{
  "n_layer": 9,
  "d_model": 640,
  "n_head": 10,
  "n_kv_head": 10,
  "head_dim": 64,
  "d_mlp": 2560,
  "vocab_size": 17524,
  "activation": "tanh_gelu",
  "norm": "layernorm",
  "norm_place": "pre",
  "norm_eps": 1e-06,
  "positions": "learned",
  "qk_norm": true,
  "attn_scale": 0.125,
  "bias": "all",
  "tie_embeddings": true,
  "parallel_block": false,
  "init": "normal",
  "init_std_qkv": 0.0213,
  "init_std_o": 0.00503,
  "init_std_up": 0.0213,
  "init_std_down": 0.00503,
  "optimizer": "muon_variant",
  "lr": 0.00172,
  "lr_mult_o": 1.5,
  "lr_mult_down": 1.5,
  "beta1": 0.9,
  "lr_head": 0.00593,
  "warmup_steps": 0,
  "schedule": "wsd",
  "decay_fraction": 0.803,
  "decay_shape": "linear",
  "final_lr_fraction": 0.1,
  "batch_tokens": 131072,
  "seq_len": 512,
  "doc_mask": true,
  "z_loss": 0.0001,
  "train_tokens": 628300000,
  "steps": 4794,
  "dataset": "wikipedia_en"
}
MLP neurons of a small language model. Each row is named by its layer, matrix (up: input weights) and neuron, and shows model dimensions 32-159. Each number is 200 + 40 x the weight over its row's rms, rounded and kept within 0 to 999.
A block is one neuron, or neurons of one layer that tend to fire together. After each block is what it responds to, as a language model described it from the Wikipedia text at the highest values.

L3.up1171,223,165,201,182,183,217,192,212,196,203,192,214,213,187,139,209,179,184,150,192,185,155,186,177,205,187,203,269,236,194,161,295,155,204,260,260,235,144,223,183,234,119,190,143,187,216,148,263,160,179,210,253,155,213,151,166,196,143,239,154,144,291,149,150,224,235,82,193,184,153,172,163,200,274,178,239,182,197,204,114,228,134,292,160,235,211,166,206,235,197,196,186,292,193,251,268,208,187,178,177,166,181,229,196,249,246,245,127,182,216,223,239,162,226,186,251,221,160,214,195,244,230,242,162,248,211,172,161
L3.up2082,127,153,218,203,190,218,200,214,259,165,178,132,266,236,202,100,158,141,184,213,206,167,153,146,241,200,195,268,261,188,211,197,161,200,212,198,130,223,177,149,162,100,161,156,169,176,182,229,185,242,173,275,129,207,159,227,246,224,168,165,124,214,172,187,281,196,173,213,137,319,204,166,201,232,120,187,191,200,160,173,228,162,230,212,110,205,194,197,209,142,225,157,199,227,174,185,225,237,216,169,232,187,214,184,246,215,177,215,211,198,146,209,206,202,245,248,181,204,152,162,209,224,206,173,237,145,205,176
L3.up2119,262,220,274,143,161,223,165,219,238,241,242,211,231,199,216,197,179,192,208,101,200,186,213,206,202,164,212,207,249,147,163,247,203,176,163,168,157,170,220,169,124,195,234,219,242,208,151,171,249,166,214,226,180,198,175,205,237,214,148,278,208,190,217,253,283,191,172,143,218,119,184,155,255,251,243,187,247,264,167,194,136,217,221,159,165,252,197,194,203,192,195,219,233,209,208,147,124,211,220,165,192,209,212,208,220,160,187,239,236,232,293,233,226,193,188,190,293,246,136,253,144,216,208,237,246,193,198,236
L3.up2535,163,186,176,121,181,176,134,249,240,197,226,200,198,354,202,200,153,184,309,238,171,196,130,227,214,195,141,234,250,166,142,192,156,225,132,159,185,225,179,103,201,122,211,222,262,163,159,193,232,220,196,208,199,178,162,155,161,156,228,327,232,258,193,221,169,252,169,230,186,211,225,125,166,174,155,240,120,245,155,204,126,187,225,184,166,177,195,201,237,191,150,185,246,149,195,236,218,144,252,181,218,148,176,213,265,243,211,234,237,150,169,251,192,234,151,231,239,234,197,218,210,251,232,130,194,248,185,187
Responds to: Mid-compound continuation tokens. Fires on the second part of a compound: "and"/"or" pairing two adjectives or nouns (racial and ethnic, oil and tempera), and pieces after prefixes or hyphens (sub-17, post-modernisms, sub-committee).

L5.up831,249,216,308,173,185,192,222,200,220,260,158,204,202,199,146,243,166,283,158,258,126,192,172,226,214,208,212,206,211,166,217,259,209,210,112,216,199,154,188,214,187,126,197,251,153,239,154,198,229,243,248,219,271,192,248,181,184,152,191,287,174,155,189,256,227,228,227,203,205,152,150,155,242,190,195,206,184,275,168,212,201,176,205,201,287,197,215,266,125,197,215,227,126,183,222,244,255,160,137,207,254,212,242,168,186,222,235,205,147,237,205,173,187,251,231,217,207,238,228,97,132,196,198,165,261,121,221,233
L5.up1869,263,178,225,208,222,228,161,158,104,235,154,254,173,112,215,197,174,211,233,225,220,177,218,181,202,210,233,225,245,176,260,154,261,217,215,147,184,213,148,185,259,172,190,239,205,250,139,204,180,142,205,187,182,223,200,146,205,185,255,226,181,266,166,183,221,261,233,248,229,229,243,189,202,150,208,169,186,244,224,215,173,160,182,185,124,178,217,249,195,263,222,207,170,265,298,179,162,141,104,166,166,210,265,213,176,155,218,175,191,265,176,130,170,197,252,221,178,103,201,200,142,237,227,191,291,197,209,154
Responds to: Biography birth-date lead. The word born opening a biography's parenthetical birth date after a name, e.g. (born 1981), plus following month names; weaker on table-cell pipes and numbers.

L5.up1912,247,120,282,235,203,223,215,257,213,148,208,209,183,166,213,240,191,235,201,209,188,240,208,234,206,247,159,237,106,118,135,197,150,231,194,183,196,186,179,202,211,201,277,226,217,190,163,160,226,199,216,301,198,229,183,207,252,166,241,188,219,247,159,207,153,179,121,183,223,215,203,200,189,154,217,171,190,215,127,240,232,157,258,246,175,206,226,161,98,164,170,250,173,254,245,200,195,135,143,231,237,138,227,238,209,217,175,248,239,208,256,213,216,201,182,183,130,218,263,173,135,143,166,279,197,185,147,292
L5.up1952,140,195,256,132,175,113,143,231,211,213,255,203,187,202,153,138,249,198,155,221,168,214,203,157,235,125,218,114,196,155,204,284,179,178,200,161,229,159,205,212,189,183,168,157,182,260,177,234,262,223,240,220,185,140,228,216,232,151,266,266,236,187,136,202,166,212,235,182,154,225,160,280,182,150,166,257,199,155,140,209,173,194,189,245,110,222,200,133,141,254,264,215,199,212,261,195,167,242,171,240,283,169,97,181,191,186,195,260,205,188,169,185,168,178,254,272,244,241,160,199,210,156,238,213,207,228,201,294
Responds to: Name-initial capital letters. Single capital-letter first pieces of proper names split into subword tokens, often surnames after a first name or places, as in P(ound), K(ürthy), P(adua), plus middle initials like "P.".

L2.up47,159,221,247,207,185,163,216,185,210,220,131,246,146,248,225,185,245,212,185,114,273,216,275,227,194,207,176,191,170,145,172,215,212,206,150,247,201,220,198,189,224,240,179,240,209,217,188,152,206,167,205,219,196,178,183,157,217,173,148,257,184,140,126,203,209,196,169,152,144,185,207,110,209,115,192,163,250,218,218,271,237,185,221,180,206,267,229,244,248,155,184,229,223,244,237,142,230,179,254,156,174,261,176,191,159,243,193,269,123,201,158,229,176,212,165,140,158,166,152,105,182,225,201,189,200,198,183,122
L2.up736,273,174,287,216,245,202,210,150,199,219,179,228,188,159,219,249,204,213,169,164,194,229,213,173,187,225,242,135,208,221,194,162,281,228,150,225,131,143,269,277,216,225,250,245,208,238,128,175,167,150,213,157,222,170,176,177,154,131,236,264,181,200,147,246,214,227,190,182,171,204,241,158,183,192,207,219,235,250,221,202,169,173,242,169,123,204,236,135,180,228,173,211,198,261,161,144,166,182,212,199,179,170,200,149,221,166,136,199,314,175,175,207,174,203,247,211,120,230,198,136,144,171,224,146,159,151,192,153
L2.up1773,156,146,271,215,276,169,211,181,221,254,193,121,287,170,186,211,204,165,259,208,247,229,157,151,131,227,199,272,168,208,225,127,165,213,180,242,266,216,259,275,223,223,250,226,202,215,169,205,228,279,263,234,181,216,209,172,201,142,116,222,245,279,201,132,227,201,233,217,194,202,181,165,106,236,214,198,214,183,169,175,212,120,141,160,173,172,274,162,255,157,205,195,277,155,182,199,174,218,171,168,231,265,225,227,228,176,178,152,212,224,215,159,198,178,237,151,204,148,202,224,244,209,261,194,193,203,213,170
L2.up2034,202,218,227,311,188,132,158,205,180,197,136,160,257,181,242,215,176,215,225,238,232,166,214,175,235,159,164,209,137,174,244,107,210,199,217,196,151,136,131,229,166,199,168,226,197,232,276,136,115,152,232,198,242,282,218,127,187,251,125,238,216,320,199,205,217,164,233,214,147,267,209,133,166,194,160,122,278,248,178,189,207,164,194,190,186,249,263,235,267,155,229,219,243,315,173,184,181,171,207,244,215,213,192,210,213,186,158,183,243,169,232,232,191,201,231,224,154,246,176,237,193,230,158,262,210,134,165,172
L2.up2118,195,196,219,265,144,232,153,186,215,261,147,240,208,193,149,267,226,207,167,202,218,169,250,267,259,145,188,189,183,183,231,205,192,219,161,191,219,251,197,167,134,177,243,199,149,205,216,187,149,186,188,168,184,131,215,189,280,255,144,270,166,214,158,180,195,309,167,259,220,210,226,151,206,165,221,158,242,271,168,140,177,148,186,203,217,252,258,283,193,223,142,175,181,215,245,203,261,230,233,177,201,294,281,214,212,254,202,210,182,269,197,218,239,197,219,218,180,176,256,180,275,151,196,207,220,142,65,168
L2.up2160,225,251,184,216,182,186,179,191,239,146,188,255,200,175,235,189,237,189,219,240,277,203,120,96,233,264,125,210,202,187,149,161,196,202,143,202,159,166,174,262,198,215,134,219,144,200,195,221,134,226,172,147,242,142,209,226,212,275,139,200,189,207,135,146,213,297,192,285,123,144,205,135,231,162,156,225,198,174,186,204,217,204,189,191,188,250,228,164,187,250,203,209,156,246,195,191,278,212,216,201,210,226,195,204,256,259,160,171,197,161,248,221,239,207,254,221,198,260,172,206,222,177,213,202,168,264,161,160
L2.up2310,224,238,214,198,158,227,228,213,197,193,309,190,131,262,221,286,94,206,202,160,257,239,128,243,195,262,134,181,232,229,160,169,211,146,248,212,141,214,220,273,142,166,158,213,198,139,268,156,175,174,143,167,194,202,209,177,198,157,198,165,211,201,224,131,203,210,189,164,195,221,162,208,236,205,187,247,211,169,179,237,158,126,214,84,195,175,206,217,291,192,168,170,203,231,209,261,238,203,226,134,207,159,189,171,182,199,176,237,268,182,176,291,173,231,207,212,179,241,218,251,173,159,226,238,289,264,241,196
L2.up2342,225,254,209,220,178,192,176,210,236,192,168,234,190,243,162,235,173,204,191,190,146,179,242,222,230,153,175,166,254,245,248,70,209,202,136,163,211,267,251,240,229,259,178,203,172,108,247,136,195,205,123,137,196,185,145,233,283,270,157,183,222,186,170,147,254,215,235,166,196,304,211,144,232,187,94,179,140,218,219,154,204,194,190,166,162,295,281,162,193,124,280,246,174,257,132,189,232,259,212,212,207,233,214,260,204,231,233,219,170,147,174,188,243,215,197,167,247,174,192,134,186,174,168,173,220,205,143,231
Responds to: Paragraph-opening words. First word of a new paragraph, often its last piece, typically just after a section heading, such as Born, Formed, Similarly, Meanwhile; also table-header pipes and colons.

L2.up372,215,143,161,243,211,142,177,227,208,158,177,132,143,209,245,171,59,235,180,150,254,259,256,209,223,243,170,227,243,123,169,190,266,166,266,218,203,214,177,187,176,283,178,193,217,192,245,246,206,240,260,174,149,183,207,221,269,221,169,151,239,218,255,272,229,221,102,207,141,213,105,200,187,198,152,285,226,220,208,198,245,155,212,241,238,253,215,263,180,254,165,247,125,179,221,180,205,253,181,191,177,210,202,249,181,229,192,219,186,209,249,217,193,144,227,267,171,197,174,183,198,222,71,298,213,214,183,299
L2.up524,186,207,188,233,215,214,159,180,227,204,146,211,240,212,178,288,260,172,188,192,119,212,235,183,191,161,183,162,250,194,151,210,235,224,230,196,202,272,200,228,232,258,196,238,256,240,247,224,171,243,189,219,192,272,229,247,200,267,279,273,220,237,215,192,244,207,279,175,230,246,226,227,241,257,122,208,238,203,235,156,116,219,162,151,190,177,264,269,266,123,187,218,192,175,169,161,162,172,232,249,283,274,173,162,139,182,198,184,273,230,207,196,169,241,144,171,182,160,243,197,232,217,269,178,185,130,245,199
L2.up923,266,243,269,164,193,175,234,270,227,216,262,221,206,260,218,213,165,220,226,230,246,201,225,209,147,186,226,286,236,232,230,163,225,193,206,217,166,213,200,224,196,234,195,163,191,160,224,254,219,207,215,132,177,203,208,282,171,117,277,140,202,93,173,185,168,121,183,169,174,201,195,205,186,210,233,170,137,92,179,217,179,242,211,140,202,233,201,152,224,211,181,242,231,220,229,149,197,191,161,146,192,210,151,188,214,201,149,251,234,227,177,227,192,209,194,201,197,126,189,224,146,165,279,188,258,222,188,232
L2.up1103,174,212,203,250,242,206,179,167,206,260,181,162,153,174,243,190,247,216,184,204,162,148,194,216,166,127,135,252,233,160,202,197,203,219,155,175,160,217,194,259,222,206,161,208,163,187,259,166,225,183,118,193,190,234,153,265,182,174,199,130,215,156,240,190,206,169,204,188,255,217,240,143,210,211,284,168,165,202,245,232,177,235,174,246,218,225,195,178,243,250,166,178,129,168,167,177,218,209,217,240,200,233,189,124,245,264,215,228,221,249,219,240,192,270,180,152,136,231,169,179,120,142,227,234,227,152,249,194
L2.up1322,255,185,211,155,183,213,243,195,193,164,224,194,222,274,218,197,158,224,180,155,209,123,282,194,182,181,144,243,200,188,203,170,162,212,142,152,250,207,147,184,164,188,266,182,182,205,264,141,212,220,169,218,276,182,231,210,219,177,191,253,224,171,204,286,241,142,119,316,227,223,174,155,204,264,111,183,210,210,238,183,256,134,146,169,207,231,178,162,205,230,117,236,209,225,188,266,221,196,200,193,209,185,164,205,199,259,297,218,122,220,225,177,235,161,245,230,171,147,225,240,157,235,212,176,279,181,248,215
L2.up1480,230,148,133,196,210,250,203,195,241,146,282,197,99,137,242,227,222,176,160,229,242,233,204,192,217,174,170,237,178,146,192,170,207,147,246,180,206,280,230,193,200,143,181,200,207,176,230,198,287,177,204,141,183,121,183,172,160,217,266,207,145,170,201,235,225,244,164,221,265,253,234,164,205,237,184,294,177,195,160,244,218,275,235,194,143,206,203,211,179,248,239,233,177,217,221,173,195,149,211,177,206,153,167,151,188,225,190,228,186,248,147,200,196,167,173,296,142,233,260,303,211,198,199,186,215,185,235,202
L2.up1670,171,184,279,188,134,222,186,181,196,196,245,196,217,184,219,174,192,233,195,172,211,211,203,228,204,149,187,198,265,193,252,251,253,254,217,218,108,157,154,198,183,273,248,161,264,140,183,221,149,175,156,165,215,232,203,168,226,136,218,165,185,182,184,254,250,222,166,151,291,155,105,140,187,220,226,132,211,171,190,247,208,106,209,200,151,173,208,155,235,173,192,174,132,289,194,125,182,267,207,187,185,187,266,146,175,195,183,251,222,235,149,209,283,240,153,230,269,161,146,165,184,232,159,279,205,205,203,273
L2.up2177,165,167,235,187,166,207,272,182,257,172,239,195,122,232,211,196,216,202,251,190,228,201,185,130,203,244,171,181,278,106,278,213,194,229,220,196,225,246,202,152,225,243,177,165,273,171,196,245,231,238,220,106,143,153,199,229,180,168,162,169,212,200,207,254,233,187,153,205,195,191,232,170,193,278,258,220,228,205,248,264,151,206,236,209,144,222,86,204,162,234,161,221,154,208,183,237,241,192,229,211,202,194,199,190,265,184,257,149,317,199,204,256,189,223,217,245,290,155,243,200,211,193,175,176,240,236,215,201
Responds to: Word-initial single-letter split. Single capital or lowercase letter tokens (M, m, R, V, Z) that begin a longer word split into pieces, e.g. m-ingle, M-anny, Z-ekrom.

L3.up248,250,186,126,134,244,152,158,181,160,182,121,188,225,291,170,241,208,182,232,139,213,188,218,177,246,144,245,104,127,287,247,181,252,259,183,266,220,217,194,182,167,147,271,213,214,151,197,146,174,175,191,222,214,259,199,192,141,202,190,217,261,193,178,212,231,217,230,196,135,260,165,172,161,187,186,132,126,203,239,160,294,157,251,156,253,238,222,183,222,175,209,282,200,217,181,192,198,220,236,203,193,201,203,310,214,269,234,184,179,164,219,185,188,218,270,161,230,220,186,248,205,114,150,134,227,229,237,174
L3.up1107,125,282,159,264,254,160,160,202,162,196,195,198,155,176,167,186,170,179,174,324,154,216,241,202,235,207,195,251,53,232,185,180,232,239,265,194,163,193,147,221,224,201,180,198,209,221,182,191,183,204,268,206,233,236,158,225,224,137,176,235,147,207,256,175,223,208,194,170,245,141,167,146,226,212,225,196,228,154,130,154,206,69,315,199,196,224,168,255,148,135,158,222,180,261,222,215,172,173,266,246,198,185,233,248,191,259,202,211,189,168,256,191,213,168,267,198,237,225,136,133,172,201,165,160,238,197,223,198
L3.up1121,206,185,113,155,151,230,156,200,127,193,263,211,196,247,129,144,134,206,239,158,141,242,217,225,180,236,108,238,220,243,184,185,212,270,145,244,202,256,186,192,203,132,211,188,141,239,150,190,228,217,221,249,253,230,204,173,198,205,208,214,202,216,140,254,196,186,204,217,121,198,232,189,154,124,224,198,213,222,263,219,261,219,176,240,211,196,229,179,189,164,226,222,254,202,144,150,188,227,258,275,151,264,182,205,138,291,134,148,195,190,205,179,181,228,223,238,240,188,139,199,160,228,206,151,235,290,212,240
L3.up2005,234,228,185,186,133,216,211,221,208,271,151,195,176,184,126,253,165,186,228,194,191,195,160,255,271,218,224,210,116,207,256,219,274,350,207,270,269,191,144,145,211,124,244,242,144,225,224,142,300,180,242,159,180,249,203,190,195,138,176,214,239,205,171,207,245,198,115,221,237,277,262,199,187,159,220,186,208,224,189,163,219,181,309,84,171,205,191,171,200,101,166,204,199,249,145,158,203,193,183,151,155,213,190,236,173,235,229,245,188,130,214,256,245,225,144,171,160,157,233,176,231,219,124,264,202,230,158,168
Responds to: Word-completing piece at paragraph start. Second word piece that finishes a word split at the start of a paragraph, heading, table cell or quoted title, e.g. Hom-ey, Jim-my, Sen-ator, Card-iff.